{"num_attention_heads": 10, "head_dim": 32, "intermediate_size": 640, "norm_eps": 1e-05, "qk_norm": false, "init": "normal", "beta1": 0.95, "beta2": 0.98, "max_seq_len": 1024, "train_tokens": 661600000}
MLP neurons of a small language model. Each row is named by its layer, matrix (gate and up: input weights; down: output weights) and neuron, and shows model dimensions 224-319. Each number is 128 + 32 x the weight over its row's rms, rounded and kept within 0 to 255. Numbers have three digits each. A neuron's up and down rows have the sign that makes its largest values positive.
A block is one neuron, or neurons of one layer that tend to fire together. Before each block is what it responds to, as a language model described it from the Wikipedia text at the highest values.

Description: Split-off word suffixes. Inflection pieces closing a word split into tokens: past-tense d (dislike-d, average-d), plural (s) in table headers (Writer(s)), possessive 's.
L8.gate517:164067148093129095130095079072156131118119101121166115111133157076138132181073118122090113186133077099144137133113139161118135106130124115130179083132151137144114136220153153149136174082157155110072106124104180088120101162151194138091165157123124081147133163150178213118104142171088095153
L8.up517:145100184148154147092155186125067156114106157152140124071119127125164097118162076123177148173160024078098106121155090145173160127151148124130145165144093113160158060129086189164135124119120157093099115132142142109168146129103152149088178117138167134113069107102149102131127081187083119071
L8.down517:137095163118131120158126128142166094137081116136113161182170126148115082117131127116129146121137182089163136112168147117131081183114092124144118110146130133119155089119130144126149142126123182092119181119149069134130108116096093147117095075110154145110100196128117158103139137098158074211

Description: Mid-word continuation pieces. Word-piece tokens that complete a word split across several tokens, often suffixes like -ness, -ence, -ate, -ed (herald, kindness, roulette), plus odd digits and byte fragments in numbers and Thai text.
L5.gate99:148148067099180121126133125132126086146063148144114118058142130150202126078104109112118078184130138127152088135117144090186107136129131061100158162148182121138080150126145116086138084179175103144128132121128137134141124089147124094073167117096123107141144113126064131120149079085139118130
L5.up99:156134090123115095125135104157092098165139082070136135122168132156144151042069091170165161129114083053109115127033149185117107148114136138132097079164111116118150145188094088145136130115112107111106089120151194148064170103108143048088172145171152086088111167112075100093119122124105125112
L5.down99:128104174113096122133117126113109073153180091107095190109117089054124145141134178073147157114138156095139138150174109164100153192156151161149110119079121185140190141108140193189118169111089134134180100145105141036123120121119108213204115111125110123117151156080170121092093173164160086162
L5.gate238:164113104147096147134110121127078132085145135125170120122132133113097123123115135147190146181135146174143128122079114134109088085071117154170072149171152100153137164180128167182096129158116147091133097147135189141125104149151102144180129059103146149188094142133157144134111108137085103111
L5.up238:135128085115176170090084135182181086111158165032174126108182149134085093077106085216141144079167136162118109131182134122096107122093088149146071164179150128102120139146104107149114152159155137106092059136108149125088170139118132126112151108167141160125144127166088147161116159115089154054
L5.down238:104155085078169142162121166113122146164095104150063109131180130132134130136136124140087110130131146073149114151170129140157199093195086089123211133157108187109099131137102148104148150157140108120115144126147035046173171106120188140109089138132115146113112139156092139116123136127175144171
L5.gate285:116086092051165112135139085088176105065118153180163064142139108128138165101123091156150186155188166141120195123093103145090118151088127134145156142148114094160099170144148175168161144076131083124142152072155066148133094153195087193161164119091090095107172169101108180121124151156125127133
L5.up285:144118115131170127122092174105095087098180125129115097189179086103122132100128123142168117117125130134116130165172078137144080106166132177147083049094163090155098145081083103176165147151150089117160168102105128102118126140118145172134116103166120096136156107073122134171125136087114141081
L5.down285:147145117184128166106093167089063160103122118082145127117125135151158137140140122157149085113077119174133156136107150161179109146081140099137159171116178137099132089111120121164072110138145148126191159145109143105115130141105163083129134092077189167208095106126157089095104103091125152142
L5.gate305:138106103112095080084114095117081085116144147102174123154106082116079125090149093111172157176141138141149144117077112142149116138067110148215133119136177188210087168122086179156139139191113112093115142085126093140203107163146127185110183093077122120155161132133227093112135135099139132149
L5.up305:121120095116175085145161078133148125128191191161100165121162106160145143137162108123131182115108168159142113092103148126072129186100099186179099116200113160176142127128106114096088073183152138122101129131126070236109127142119168119124122131090101077084150089116076149180129149093048172078
L5.down305:092212125086166134114110109132109143149152160071092053155136135121146099089102149135079086080126067105183098102176129120156140067110170044155148141079150113094131134123120110125164109109184111149162157173127116121131100099105093159130146092111126143170209134110121152118154136131125063076

Description: Mid-word name fragments. Final or inner word pieces like on, in, el, ash that complete rare or proper names, as in Evangeli-on, Kal-ash-nikov, mulle-in, often in lists or tables.
L4.gate68:143115100117163056186152159117139159135098082129043084165130094102162161116138151143178125132119152153201152108109160162118112135118185103145109195126162140137119109108134199132209095123169109069101115103148139105095098155128131224108134134133114143160152143163111081098113066151091141146
L4.up68:147077151129115135155136157210134109064130097061110135079159045137100108077082112149133144136102154174139138114146167114161135135068095102163159156141173143117140106069140143134135122129091125094108075110117139104122141043151135192116144125135099190138103103149126054155123126139055142112
L4.down68:166161126113100138099142097131176118122210123148187173150135146135119137113166166116062131160113127092071099142139160166112151152158094116072128131181069122104078086146141076112094144184091181161146168131120093190184102130095115141112084114122122150103138105151151162085128173108154120133
L4.gate286:149112143112144083136174121114138128100144167115138149177124110155079187129127095101129106112126094121186096140156116154163079169119118092117120115131071212076113176124133108125186117153109090097115155154133164128080101127095153122134115148129134107092086136181155092107127051110105127137
L4.up286:117087140110179025064073144117092178085140209108116162163213143129084130128155070202141126117133128111194133120145084134120076147121113120127177109165104182116078143168133113131150101165111101081118103137169109133114155143106148161084162126131158140115082174168118115081137103104069092153
L4.down286:158097108125131168156075135133099088193133080135147110121098168119168061135144171113112149126118179113081162130138141111077151131168164195104108133118141082137145095153097146139102138087157174194131098139108067153174124167136111115109162145128107145158157107093120170159146136146142123113
L4.gate311:178151112117120143116160126127144121136112072106098129042144153121135146133093101161131147146161133174122115147121137164040129063118111033146145149146144186127111141133096109115166117122104133094155154157138153136134150105164171106123113141151110138134078136091177143164126102113126112102
L4.up311:161104131146118103088116140133119173127071078102152138115184114180095121142168062158122130134163120097099107162095176118084127132097156072188096120143111138104136125145109089155162085212106179062075122171121158081124186112172170158137128088113145147186110106166143109111110156124122121092
L4.down311:103105133133142137148089144166105149116187136162143118182104122137150098102168157080125082139091123102107127080118110100144117167118159201094122145095106099105143175143142097170077145192172156152110135076130063135097118130087078182133157121102100116108157063169113157130081126149109126112
L4.gate499:173171109097124129164131078107095184081124160133133076123115061103083145159074126118134167122114246086160109153109123123112136143174140104149136148145155081151107184133137162120091146132172052132084127089113105118123120126139110128103182147128080148083154144126153113176152150106152128124
L4.up499:105192136105114122155094128146079155084124143107150105124113050081087107134066077127104145101102141104156117121076124146098136218126135176204069092147164125090198200110141110137130152181137092158100107063108151134129125131094123156091139167162064111130122146168143109092091173108149108108
L4.down499:106131123111125108126094138131144089148149098154098210100160136124124140097176140185113096135092068132180172115152132115129129166095123148113114112122108171110174156144133050158172103183129135123080143208105114133137127116079111116089129129087139071165141058112112134087111118138195067115

Description: Word after copula. Adverbs, negations and articles right after is, was, are or were, such as not, also, the, never; also see also, and title starts.
L8.gate592:109147157129099180139045161134129140066124079165058125106107138113124113055155107144132148126115120196126154124112153207161120099163155102118074127116110117127129139126172179166205165165102089053111073053122174151139177155164134159109149127114136123128130109100147169128137100092103127121
L8.up592:104134133105061136185160108161109090114185143098122129134080129101172218140095128106123130075126157105132146135134080111150151105136136134147127076140162162120149121136124111161165127150084047133156109156160137152073106135165198160107109090130122140115183103075157089104143142111101159093
L8.down592:066146164140141127126097134127153119149081100121117242161124154163129013176122121157159125111138136069141119100151203174148069165112127142140114120134136161111133179126105134137147124095131073089106091067084135093148089136163102114174137202140116111127166158151094148143072146137179113182

Description: Additive adverb "also". Mainly "also" after a verb or subject adding a further fact (is also known, have also been), plus similar adverbs like recently, thus, even.
L5.gate36:100110130121173125108128109077119150107110126139071094121074181165125054120150155121125079162105138206110047091140120086089135085143149121122158078165091149132163152164149080081166167167102110129184170100126157167102125109131124121140140144069158134105095110110140182134075097156107162132
L5.up36:138170137132129120121119040115115140087102155113090121135159083123166148086148118169126070122174078151188059086099121133125114140127111150168174096110139133160130208151108104058152113158120143128145214095131178098139124135160115126147117076090134137157077152157158101149054130150070099165
L5.down36:130173132139130112120134117195088135137158104127170193141137130064180176169192082131106119135144109109119149150164079114162109119151137094104094100107128098118095108139171130148152136127136156081150153153135118132081164124131129115116129105155162080134137137162061110095108115142127123137
L5.gate315:135143143134109148076124145056039146095111120120072117126148226156161202143144087171120093142151129196183108147165144070078149065148126090101179099146160115118119112131138116091130155086131086115148152150136113095151060142191167156118095150129124147058139110100213112150146099117105157165
L5.up315:149103141138153115070208149141145130094048067162134154128145143169188152188171107144080166152114111107130144177135107111151172108102123107129189057139151150146149054111103113146123103157093163133170177136080122135097123139158166149111080161106150120139111156112180149133172133132100156139
L5.down315:126071101123150091137132088191106130189134108140138099146103096052118210100146116136096098119123138094045054165161097118144133154167099129083139094136076132147124088129170110131124101157138167096114167075106126156099161111161145100098128137110115075120141127085157158132129110134099110129
L5.gate561:114085096123126078107120105106133126115152127109132068176137152167110138019104151186140159137176130149208172119117101143053136084094098104120184092154146124132100133124161162143151136143187035100157120128150185174088115140064153114125123120135147148113095133087125136119152121112147092120
L5.up561:191089165114107060113168133108110107187143126104092119135181106132123099177111147161153139128138145059136146148162147131123103178135083082157167136114103140103136180149174110157136171140156068110140135092148091115089151138181084145104138077095138105185138127161128089136148100154148130102
L5.down561:096104157182111155148117096113125171080115130174133173093099084121095135114079062123188111130052086135117096172169146173175090130134129112122055145121150149134077090138096074136102121157076181154125099153124165102159110134149135129216129117121154105127095133170112186088122081113109122177
L5.gate563:083141171165145152086114155161135127140147116098121176120159127118133129100114094208142128137090151042135153120103174133123114139148157138166131070125133105131149114167117103156106118162175121098113128177099114182120111142146196183136086110121132095183140077132133096134073163127138128040
L5.up563:153112117136106094150146123140168181102111131086088143157140142130130101153143099145087143171123154151143165139091168178124109129141056162082145125152081094100139116123111122101129174091087132076157113118152145167083148116134123131104125101138081145114172132153136074108108106081148191110
L5.down563:126130121147106192068141121140070111180120145168124114113091099159125165121126153121182121087153097116097074123129115081142114171152179086162083152097164151138108094126167108181084083137147088154126136092122124104156086141117138138142148140128142102154115140085100129153174104153088095119